{"num_hidden_layers": 16, "hidden_size": 384, "num_attention_heads": 6, "num_key_value_heads": 6, "head_dim": 64, "intermediate_size": 1024, "vocab_size": 2048, "hidden_act": "geglu", "norm": "rmsnorm", "norm_place": "peri", "norm_eps": 1e-06, "positions": "rope", "rope_theta": 10000.0, "rope_fraction": 1.0, "qk_norm": false, "attn_scale": 0.125, "bias": "none", "tie_word_embeddings": true, "parallel_block": false, "extras": ["capped logits"], "init": "orth", "init_std_qkv": 0.0215, "init_std_o": 0.00379, "init_std_up": 0.0215, "init_std_down": 0.00232, "optimizer": "adamw", "learning_rate": 0.000856, "beta1": 0.95, "beta2": 0.99, "weight_decay": 0.19, "lr_head": 0.00607, "max_grad_norm": 0.5, "warmup_steps": 469, "schedule": "wsd", "decay_fraction": 0.6, "decay_shape": "linear", "final_lr_fraction": 0.1, "batch_tokens": 32768, "max_seq_len": 512, "doc_mask": false, "train_tokens": 328500000, "max_steps": 10026, "dataset": "wikipedia_en"}
MLP neurons of a small language model. Each row is named by its layer, matrix (gate and up: input weights) and neuron, and shows model dimensions 0-127. Each number is 500 + 40 x the weight over its row's rms, rounded and kept within 0 to 999. Numbers have three digits each. A neuron's up and down rows have the sign that makes its largest values positive.
A block is one neuron, or neurons of one layer that tend to fire together. Before each block is what it responds to, as a language model described it from the Wikipedia text at the highest values.

Responds to: Verb stem completion. Fires on the piece that completes a verb stem, often split mid-word, after "to", "has" or "can", e.g. dra-w, se-nd, deli-ver, pro-duc.
L12.gate34:394485511467452493530432495480486472470497522559442489462426506495529494542531509565522483500507414433523491489420432545482521548545517513503434497502449458469503577518506570490493534497502517425470442452561553472492488450518470445569479490502489472487507465453526475498522497514497451495465511535547396496522432537513542515511529487449491520589509536502536467489423453536535406503461
L12.up34:485457536489543539482572587479521515569513551461541444470507496447492455483540458492523577508439451566484511523454528491500483567538487461479540415508609501518574528595461576520556491523487529532513507509565495507459481473584462466547452489464420479493487576495522483506456540480554479483564445404464435512521511487478498565460478434488524479487582530434495496513515459547517513561539
L12.gate148:538510508469446428525497519472526537521517430467437476493508517515486488503469517474502432444498495449488469421488533535468491511578486517490601470492576503482497540430526492540442473557466479454467512432450565475476494539485486468520490518480414530451455436447501535429505518472530457484452480545493453468516500498538496538458490474454549483459572537492547465520503580480476460522476
L12.up148:567531529545480513454496467495437483526470517508469510536467519557430492445408473511521419453487480535502461552514461514514534485495450489440533454539533515566467546447541484515492487519478489550452493500549411477483411538588460481530500514500509542529506505571469553495427487523485442516551524475514495551439486525468538536526510440476492562443545550458478542505521457504491500460493
L12.gate175:508569507509487449531506522531502484511500486529570474485498464516467491512510446477537561555547518441533494433469483518520523453498565506424517539495471509506494545485507616460439482463501438466484497425456505489535528519457461525471537482479458447484504452439487491502414498491524431473458453499561484449534503517501506482452537504483555460458456507582498503493459535528507521510487
L12.up175:520558559515479549527498483518493494559487535466529425524543539500490473459502469535556476480520516503468518544574490544552525517532534514421498515498491572587428453531567498420469542522444475417437451440565576443536534511512480456511450539496412469440498537517520488462436558484525508502512485501499500528480476441482541557496512502475534476501530498465552498565481477418440540519464
L12.gate181:560489534479486413511432527498532521484469542593479511471514506544458462473507524442531431484554526471533526447537548457488535500482490509500471432463529540490475482497551484468474557526496468562492569437447452451477492583454526445487525491507536538492582513480538518566548379546537488524522517541536545433442499529440518471470558556519527471506436565530615480565492492523512470511473
L12.up181:482477493484529546486524560514459435501513540471522471487544489515533503463474557572469500476503500419566490557465508460497474574553489481472494453463539528476479538522529505391468505519490476497490527444472518564485525466542537488476530444563532443504501477455467476476508522453497477481415471541579424560494488474483531500520475512492468506565553535489497467515507569487437421512532
L12.gate296:472489501489525483517325474495448545495544573491547485474522480400486522499488446436546490493517440476458489476444472481481467562487556479443466443498504440537522508529511487447432513528504545438469471467616402476459483472459487562529596518523452554464492507485576448463473566537497440518480495527489506496502443514518560440464510496388454502505568497529553436459511519538506538511430
L12.up296:534526439537466490568456533567474474522508418440508501518465543491483402473501487513560378404463460469517459515510548488537547498533504557525444474561513509456485586510460546501472516543472502540468508478450585465509524468395534494526516451446512483502453502528489477458519488500566497515512543537431496572493474528498488502488510486547533472485521494491541458525451404477484395482498
L12.gate376:510516492537520427424470406525534489551493441503479459422498514488507430493408454573545515423603455525566494492467435486475509503454449488516470561434497544508491597534537537515515571455455536495510514474469492474562546501529451471500540532501497494456478474562541557551475544514459531509510478531542522536467447509474536526497486488484465365504495515522574569553482487434517480486533
L12.up376:502552469416531477484489419519510507493467399491475420471466497493538505520523477502505498477576476519469493472431523498497493466435536551520491522482466488496531522495525501473491537484509486485505480530451526523498503478500539495415498535499402500472521540459424545562471525433503490472492528583491426530492519516496551539480569412484467464497477498526611576499505508543522475499482
L12.gate443:499542482485505532489542502525483531441597495450469494453518563466501463471476435499580460477539504497486484381430515473536457519449468389512522495515441421516483460458497641486436567526441498480469487447500491479496454456530482477471506505458531412543539533496558495488454418527511402468548490508519459493422506540519435502433464447550546460467538523471544452531440477512559484479495
L12.up443:428520487454433575523550511519561483524493507500515466543520486517518476495576546524463510508506480539499447536552493466556550475476523433560542479505430537490504489510540490475524467478452494499451467530594424470523457496444553492499514509527553471458434514448414561476472485452549531528475501507490409536492494450540542532533522519500506472485490497542527555496500547504511561444532
L12.gate842:563530485477475451441488509499450476500568552467470491471528523473524456447474515482464440467519546497502493446451383492556553492488478482423474525498531545476474580521520501535481545508478516545483494461495547429557468536469479489449540504501528473460478448514502520478472491513418478530571467539451534526584468510532492490489482478507599449584484531488523482537451513526473510455501
L12.up842:455530513452491391438509510497473472546538539495496499454424437467532449481498570501543571495507547469555492537493478516513518541511523458587491508404475453511411487534534563436446516512518555462476513428487489467532549546521451533448506478503463536458491519475457539443419520489589491517548480522511555528419482497427474439561512533473494512504507459443522494435458516556514480479440

Responds to: Main-verb inflection endings. Inflectional endings (-ed, -s, -ing) that finish the main verb of a sentence, mostly in news and biographies, as in acquired, won, encountered.
L7.gate638:495500523455512496525516495450504568476503470427542528513503591547463472413558468485513547452519517500510492426425493516422493523539511505552519500441528459517503542502445479508483517459454511509484520472463447477468507489624568561460480481454540495411495518573520510552437482532494523445491558465519466481443482509554411528549484519490495518514498491504558459574499487578531473407456
L7.up638:492616438490441488507493471533553506499497491468506454466553491407503541528550586500541475485542455548511500495506410510500510492453486430487518463478539433555573495489524435423458496532437489470506454484458529504514463448513469532437525481490467484463499433477509478478418523509451480519490483502499454471490511465474542519490412395492521443551490490512557489517453483506551403598479
L7.gate970:503544482476451539465501455535494516434504522430516450518505538469473536497456445489490545490541417463503500495404405470473495526493511485582428467488532467542512486549537501479516467544437453496512472495499500482510497491517451514434513488455545433396494513477523483517431494538489510553468540488546480531488482563489536524509429478466579381513523498532588518555495526574451441493497
L7.up970:499481507441457588549536542495452487447526519477545520455516593483474505525463482466486482486580498476459455478466527524469559538549533493554533464434476412475539558570420489478440580498449497515488492525506411624447500462535547549434471514511443455524479513500523498503476496479532501531516486571456530479505547554449458499469458470543496419536529524466519493557451551447537517514455

Responds to: Plural suffix completions. Word-final suffixes that finish a noun, mostly plural "s" after count nouns (platforms, films, models, singles), plus other word-ending pieces (-es, -ing, -a, -y).
L5.gate201:546487433525537472491514509462472561475497437512500470486468562519562549418490488530480517470541449503483498475504432460470441549515484529549463479503433476563543494560493521454558443496544478465589527479453526562569456490531503491408521453484492484546402461495383478550525503459490485425445443487570520528514533509518475501513466477487483463521438530413541556486515485487534493478504
L5.up201:477520483550495522491528498568515525519533524477480518480474560506422455488504478521424526509537456407442523449435522536478468444556539502492497531508441546496500536547532543476555616438475474510451564539453488521524490584484507553475538540495601500548492412512590491506509583501464480496461523469539517535516559468579485528487465494457520455518525527446505498454538529479470509462489
L5.gate589:528575531506449575548485563544513529490510491496518515430534584544476550583496531500493470506518509506545435502522443493461466494516461538476449459500555486523498521504485466439537496527576450545597493506422524557471514432470448467472469512532463520549442476509498538456548490509421553523484498457498476564488499508552457441494444494394546477452517541489505474495490491509461448513597
L5.up589:565547512556471464509482512481494573487525593427554498536429536473522415489477488518508514504479497429500523469528500422467564442566475376536423474495466420482534507509466551503487592501548523469520523468427467525515509541468495502509559472546561500458506449474492529591459442597473478442494509438479547475515451537487529441512470458465546489523540544492510516523474501462527466451502
L5.gate600:543521486590440486475557525483380536548395462514556517484484485528528477420512498488558459554460511565495509491533547423497519484486512517493477515507477511539417485529511519466503550456518451476582563540498513459575483481561472487465492552466570586472482528443469497465510578496448478429497512511488517591504478523533530528410525464507463510537534465433511476566545431528463469515461
L5.up600:494531536512520551500495528472550525540489460417483404499544531503516490504446523529451522466530475463477422509451451509397465512493421543448518548449521563487507502506456529502432467488513443483530470542479550458543554479514515571548493505432520472470466452456546507519479511498484481521528539512491548500457552505512546559558535519485540565507496482465517502464505564445507445493582
L5.gate718:520583495449508479588561558478450567491618451516513558468528513507527488535511494572448476600515460510500610468516462473519454427520480449518436542517420598496508555500508516512529534474480494498493511543399521585495516515517501480470529499489495469499488524496524521564473532497481465489500465489534476517485496490505556485481464455455542512476516464471423501455506442561489442485522
L5.up718:492597541450531454472497441444447556515531512512494481466560560522463489474501551525438510543462566509547564504534393524502532469560512407471522495439526550533490464479437457518465521531599446565518517529429473523463480526558490444488512512465499607555484458517488594492529495481557491585427550508476531520416499517497568464455457500485502464489456593549512395535469541509484467465459

Responds to: Detached space before nouns. Mostly a bare space token split off before a noun after the/and/of (the human, oil and gas), plus mid-word pieces in Latin names (Nectur-us) or ma in mare/mater.
L12.gate219:534601504552525462430427528486455472552485470556471480499496469544462569518415413454477470582538534510499521488489411502507435461441517449525469482447512404547497542504557546461578469473595508482501534489518583542533479487452503484446422553503494448491435494511512570488507497517519504554482510508514475513486462530505480472482501506436439529467469547447487515456471564495569470527488
L12.up219:552469534539558512496555497533479488447561514557504472493485551460391468522538538546428473457496534487462504483574548497461505563443463538537487493568531398501477451462539451586530474519577473418516518496473601489556532552551479532482559455515429528490521501461451516511510492467497478529506490494496497483598478533488548527416514508424469557552482475501403519442531436431486524508501
L12.gate292:505549486576554436461481553418498431510575487484499493514473454481449527465484465507524439443524509524572493468568529438428556506507519549496428540543467476541552554561485489455499556519536560502500511425436494515535483455450485488484557494534485523525504548555489482506466526513451509472476483545514500474457485487541571548457489547548511586497473526508439466445500475531482558431458
L12.up292:547465517510521508543519584515503463454524459502476466454520376480417548486532456534524511492481563513428495545509497464529489560499496513561485511499480417468511552604454476489468439481550514469511513569515555495459482518532500495550507610531490520530445489479533581501442508522529437524462519526505483490449504504432449510502461445440512503459460523520466495513492518524460536484562
L12.gate445:518560542579600514470499434481475526526571479399491491499465495435459526452519610540475495517533484557535449459543468511557433469504497507521490485535454491486527423505481516546597511511475511454490503446455493498484530497498409475577461499508461555460422541589525437450497542455539479531507502417531547502555475536486542500576496504526532465462544512375519466473484487551594586461468
L12.up445:525525413503475482513452556482507540503458489498482533508556408493396522505490520478480471458475588503498479526462464554380507485481524567491505496445547503571479507494530491487488423507537502493475546461537458530475496441495475493433568584540454505489545484511451513481490506480528425552523575445512509522506571493562462533522483501566453534490548456545514495381439460531527536520462
L12.gate639:465510430616503463516527564478519451523577545464501494496479520456550513493452523530473461489598482531498525460449490495453507508489545439522554480538432434433488480509536566474601452554450495500490530452517505496558468548522447501481490527511484449397467493527455502506490501500499467557591450556440493580493480464517438496484489438513484506539496477487537507499495519470470501486412
L12.up639:456570526522563505456529487458518498417517504465469509489551462430471524469493452546473526526537501534499544498601410512436546490529508517518407528472538497495490516511639508457445491485493535559546502556479557524454542535494493499478517519441506527520478500508518416574453540417399446488482469500538506463528423495458486511435437489542469501437546487462555443463453469507489480549516
L12.gate671:485571581531510460511475467504515516467388519466508518545548528470439510535540526454467491489558520460503528463544488558478509467511482546480507490441498523493397476565555524480464527443486503472477542506506503496487468532444431510493528504464471519471493493595525472503481421517496498544494444534526538560457468535512473481472466417454557488459458521423520533503522515521478498525481
L12.up671:548562479503579519443478552476519505430528524512505544491477492440468541460515467560488527495526404444495520511431441445483428418494503533441521532516483501455415519489474475459525473494438459530549467441498486465493489569461524573509562436424513501503418517483551519507475568521518503550519492558505576490511544515514510434528481529491486465557542549530484413478500543516538486495452
L12.gate894:576580451573552490357540501428475483470570465516429537513531517508473563470457575508531498549515485613541570582531464437445481472427506565523518484446495476513430543487521541472473500490533518489539483486558511451532395517528461416497506567466526487502414536537482491590521421526535516561436523553545492575490408424520544506501484474559448463479535481535520496497507483497465510484535
L12.up894:442516525483571508503494454497520428483519474490564540443427507510600495496583456523479481579512459553568527469519429523484544453443462524470514447563484537495480545517550453482536388552416534522491457504531518591482475503430506458548464479486458506528468498491522518431453521521536525480562465507554544457503473492496481404428496415592498532453523483467461500453515468531503528493526
L12.gate947:462526462640570464441469512407476431530462452565439530490495490475460490435436442515525500552545538530503563477461384493496483438474526488537387483488444567500514534505526422439499462500557439492456558425528494520458483483550492518547586526547557544528562540476503570559500498460517450549550530550483560603508492447517510457493449486554478534491436501489538542471411507572456509461454
L12.up947:429479549477545461504460556508526477467535475463493478465501494461484463419493549458472558484498494482526501476486480495451457375588504477496555471496498492449450518537501493408518486509491484476482631538492491431454427504529401494478527453480493519405464457549536545568513533527570502467554475515522527503532515470505453542533484522532538474480503496467478500502542492477471562525502
L12.gate982:492521525494456463505416456512575446552484521478526418491541470479439520508528497536485542446545433462532526499506472506474472520553585541519450482546510468506479448541534562451509472549521461460498431517494526481538492494519454523428484472424538484478436495482540518481513528525479415500522488472595493453540531443503493465473491478514484549528513536504522457477558436521513526454468
L12.up982:516472463521456538557523420469539590450483454504468499512432496468525487507555455470510458583525536466434561552507498422478454501484426514579467450500486531407477495493495526425495495561439573487581512502480462490509586470389447571484504504459479487518589440511538497497408548501466488485481584417545470472508496485530503517524512446572510535487511516568481480453511478460490522452406

Responds to: Years after dates. Four-digit year tokens that close a date, right after a month or day, such as February 2011 or 17 August 2006; sometimes also bare space tokens.
L5.gate370:472480558491508476418491564548470529527489478479533457468535431541463505445465502495500486438522529529555538476525455531455463527498543457519451529532534485510478523490513449415471530476486483465515516470547550457524447473602526482606514507508503527444458534454494544474548511532507569510471499530499537533506537508460477534435550550633481577504493488531471457435472517499426518415399
L5.up370:579572535496464421535532554501530491458457513446436520463478507470528482569545471522521494482442512516455526487444515451573540432542554516504430496533522476547483559489446532475512493533503557471456464537508503455483521528511452431527544516539487519520493493484523489455552532452503496455508462517560479457488438506433448543529425428470492532537499565549521457476537426469544530433478
L5.gate396:553533611452491442529530439434421491504444445508556451488496502584521480436539453490516440462524458534566483525479477468504525522485565485515488426453598550441516578451454488477496447457500542461509471514551474570460473526496479491549461529421525490542514508503466480531537438462480536495482539485489517504423498544426465523475460493527548469490457539496503497554505384457571480539511
L5.up396:476501540513502467439568491524572496502405504600512473470507476488505497485537525450535495512498447543602517486598511515463565479586549539502489519454547528461453473445539482506461510525565494516456489515517497521419488529509541486577450523484530498500505533490492562520553499532505518567456485496453477537511431538512474408477471442486487450371463522548447476500462482387462546513582
L5.gate608:466518485500516480437581482480580457528448545541425495525497420503513497480517494452446448482548474559553558549526524490512482475522607608475427499494506457464395538512465522518532498515509507503457485472527497421481449497552479441539539592486485427461485525452505505494505472484494533519504518486496519502508439524392536518491488540518469408508496586542514513526517444503449484465533
L5.up608:537410538605563514574514470512479513529519439503463536534494476506499464520477470488465489538527450471474477455516450481528456498575523560489529518501469566392527528521532512495455501459465514441456511559568516500565484513500451453473543532540535469455525484484505578416464523514526438536575467509564501496515479556453505426491531531447498519536479512527503464493515523429480543456497
L5.gate813:484505541467466550470502477430553541585531421472555535495488440460511514446515493461486412487523517480497517503486532520467404505504573528457486558513539505493535485537516454488514495573435559501494495476504498533578464506508527529465437552514517521523477522498452479485474504439436465510539587498504492466541485479539428529435441489529493500400503452520541471534469507518489531472488
L5.up813:488525518461518532505458502459525582519443507485462517518481468467540500514528556424477392501522518519540530527507529533469500516482508497531492459465532560506535532419518489531469512550462575448498509471524514511524533613525551533639515499548517571488444507411454461486526525455553498428488545509460444484523516479525467516538538491515487529501543535491516515507489524427549547523511

Responds to: Counted noun endings. Final word pieces, especially the plural -s, completing a counted noun after a number, mostly in sports bios and tables: appear-ance-s, goal-s, point-s, vote-s.
L12.gate56:509477443495557520585466532513432477486501576498451493507517558517505468492476545502451484409491537478474477454433452492470511486468540480477507479411465491418542587550575510544494562505437529482595471495499532511506520490452425533472519538429512560450526434504489496529499499496521496573475442517547512545516513493505514522484463557462498489549410548438509559571511469545446488470478
L12.up56:493575472535555485521525579501424487503542474443514482491455464536456494493531445385553462528541458518593488478447490524538427496463469531425482534498417521449444514487446495482529475517511478488445506475487528512626499575564505506459524529496415534399506487475510509488527529519516472477481514449486440511501525586540506536527495470478515477479552485460490433482454551451437432516528
L12.gate73:533527480469489528520540451499496423477609494519470518490448518498514492379484476486509471455535431503512484528453486497494476437490463533467500524472430543524534509537533482517530467449469502462537543483474535498519505550517483530468508545497476468559542503549474443494507536510567475507479473493518483435517491529472564481490433448473573458548599536399532459537511456509502443455455
L12.up73:470518448481515450488518555460488502567475514421508493448518494538493498448514569562503540508525433456491559435437504447539450495457545507571473522417453536488450541559510534481536512490604493483489563486482523441525502536563443530514527538473536492484514562453466489586495408423511606506507539555521449558531487525478479447484533539458531399483540494473531536489492540530452503507500
L12.gate144:497491527467511440484465530521503505502559490479496482493525508442438556498463541456457436388576516457506466460489560448545479529521521515498517461494571477470516524559559461436475495529609474470478453536467528495387509499482534515521503536447461521490458477508545452502481476511468464524534492554554485489555498497512530460576490475607476552484515527401497534430441428530430474535502
L12.up144:479516474474466465477531485506551502509483454505515542542538414438491566493460488413518506490527507434471553485575496500510498468439434420490471549482466498486524489444545514570451447499535460473517479490498480472443533538476506498528534552388478511501480503542457428506570483444554490500501530513558524544497500511525542477492506457531447500529492491458541542512500515543472496475561
L12.gate432:536506456509506452476502521516558517529525476535447410449525445528395524481499446439491440498487504470492495495504482493487451487490474533578504453471596506516454483490456496499482459497487471526483499472448497485495469562468449487522536548444479530525457465587518451498499456491508432501516517526505521512542483464539524499462538486484490439529521535442505506506516546494484494488509
L12.up432:430479479493491493460533460515489553498486534511520546538515471489525494518443528469516462483483474519522468416610467502511483436445508567543508538441474506487545486557484531576436510477470479496523498419466501490465490511469584519468421520544442495459520497558506468431465449473578400502548468543508567552490527476464491588472463521552450512496454460420538427524546512513575536450476
L12.gate687:452539498556499522513436486545556532571579462460500594563523416505469531568425528482461518481581509489517576465532454537501486517523560447481503548565541548439527454504468540456534517510446530463473550483514545530572531571511479448541505519492465518495482488480557546552528524427452436484528467526566512537442558527583489480531478483595533438448467519501525441505529516498447494491507
L12.up687:496449441503466484511409475531544498546504512493474508453396518443484465520527480541530555576556553502512491566479457543515484501515473458502441528416462476500482465575525452440573522517542473483478490569463492519587504449491522548529529509496453570421466474476435515580460419482481436473508478522434510524485494526535510597429507509476566397491536504478536512532531422444481439553533
L12.gate718:517505512508505463491503442480533453512461498509494425442519516574482521457473464527401437405454488415454469516466549510467511496471441504408440527478509547541487528493487517485489521534447472496510468448511524486565516552483478498440578506463511496490482471441477495528447436490538516527543457509474448573413523499498484543483495445532535437485476523448553516411551468483565503483520
L12.up718:536522491512462494438457499505496476565511384495485513464495572500526392466427464525433546417531554469527511476548431512513415525489473519539511605498488522486476539458507519537495467543462476445510525502484587501524535523475444465519528492561543542508479485573474518533462501488490590464521527483548443522533512507557450513482522433533464445475441485504499487454520529503486468505482
L12.gate738:531448532469549501483518474610526531521520502455422562537553511505472517529490462515419516546483405483510426445480479533502492471520589539517473463474470535554502489490444437539499579431507502468587452508473496487522459464520487470538521569521478477471521439539457463540495479484487454480498466531486568558474476425538379553479470544542527493442535522460580554543479578522506457494440
L12.up738:496424547541495471453546461502505582448498643444547499514521475570513493532540481476481573512483516572490421427476486483543504464521419449482438543528502477488575512503445478511471491524534530503539476458488490533466520538572526499448477552467450526519514583510511477486497560505513448569510514465535533558510529569488464502523546533567521501435479485505442514504527483527471462527599
L12.gate835:451521539534569516497520449512473564453538468450575501438446517516516486526481479485530514478476520448527403451523441503442456523527508514405441545533501525469436434484490519509500455571465539551540579528481510493515464485505531542473482508499513537457461481557502517495429512498510432592483398511512439482490498521459463495522519583483536419543527534422536564557514460529512410448457
L12.up835:483455494470468474502476508547564493508514522442548539466511530531456456474571413508517488430530546549476490565458506485413526534500557426435518449520535500506483500524568514468466467509505535456397522522410482566466497493564531503502458484450493508456477533538486505536438525505590536513455526451577508540539529499519482542499480518519425478451491494431496504525495484480544567553538

Responds to: Mid-word fragments, years. Second word-piece after a short opening fragment, above all "c" after "a" (a-c-quired, a-c-ademy, a-c-count), plus years such as 2001, 2016.
L7.gate402:473595501540506505518545523540444430527530466577534503539515587513537532445571492501547472478514457582448522458449544521525523495508506493495479505499494542487545529534538496505529483615455454467506505477495553546523508484519493450496485529555469575498497490483495535447504609484571526523487491504478466493509434625517487507501483493471496470423505507568522472538473564519491518483523
L7.up402:456518464518491467475469536520466477583483454480519557521518479482456476462517522490464525495557506544446473562523525486473535464551585568443499556542479514505534497546473539483489475480485573495442496535527504537534548577530530506424460473463537551483520506489498500563429526497534513502522487494449563485515491470410491465451484533444455523552539559556437498513549543556486471495456
L7.gate963:528499422551487496528435494527442446566540562519507536451452550489566528530509448572459500552487494548443515482447514531489443519473542493483476482463526564471564581451407518516467488497461421447473493469476451503476544529511453464415496523421567502512504495546475515531488439527493448468521514452560471522569522484507411485473544501440561439414506485472480542538418552598488495406467
L7.up963:515527481475529428543491534468470466552471519528429508484514536405545465440549499529505459478509532538549453446505504523464528502446535542501568474426508506539474470525513424535553497515462498556554527475499534475421439513551499447548484499497534485466537469554505468504527466463528416511493475500479527490565430486450464511474482556529451492459400500496495512423572481430486545517544

Responds to: Split word-initial p. Short first fragments of words broken into pieces, mostly a lone p starting words like phyllodes, pigmented, plasma, piano; rarely d or m.
L7.gate670:489587519587467495492597486478481539529526460523489448493516575481485505530484476495499501542516527606518551474544518461455489492474504532497490471518548446513500502477492489531539538576508463433457498527416558513490520552496487519490537544461575446473460473478452507569426459536506509535487551433499540490576425441439557461406504439540528500552520561570559480495555484491474525453506
L7.up670:437543537516531499511563536474460522525577591514447497547471423448523487504530443437534499483519511469537560456451492485509473435525489531496500490515478463471511565486516510455490438497499476547519457549491481513546535569452514602446507585525444489529474561571533488515498528465500456508560520458467516399543484504528541480570435508512525538502502446521548441499498504546487487477439
L7.gate954:513566458550488478391508488504491517480560448447482477504535561502519563532526495581466474481507489583569502490398478531476419460480511496502538553506520515500449543493523525477537549483525503420563521470516517504435518573533371414488529480522543435496520466476533544532517496533476523546508473522523478470518503558541503458409495515483477533529508495585527499462464449469507436485498
L7.up954:567544577484544491472506595433432501527546547526523561503450578485487555572564404525509509544539455470447548483503530527379356470391424452530526489503479478481455498527513507500512520519522440483547578495495442472543494446469474525461513563521440503521485474553458458511456477527430499480518514526505525551566528470519523476394476439510520506511513510527456453477512527520486486472490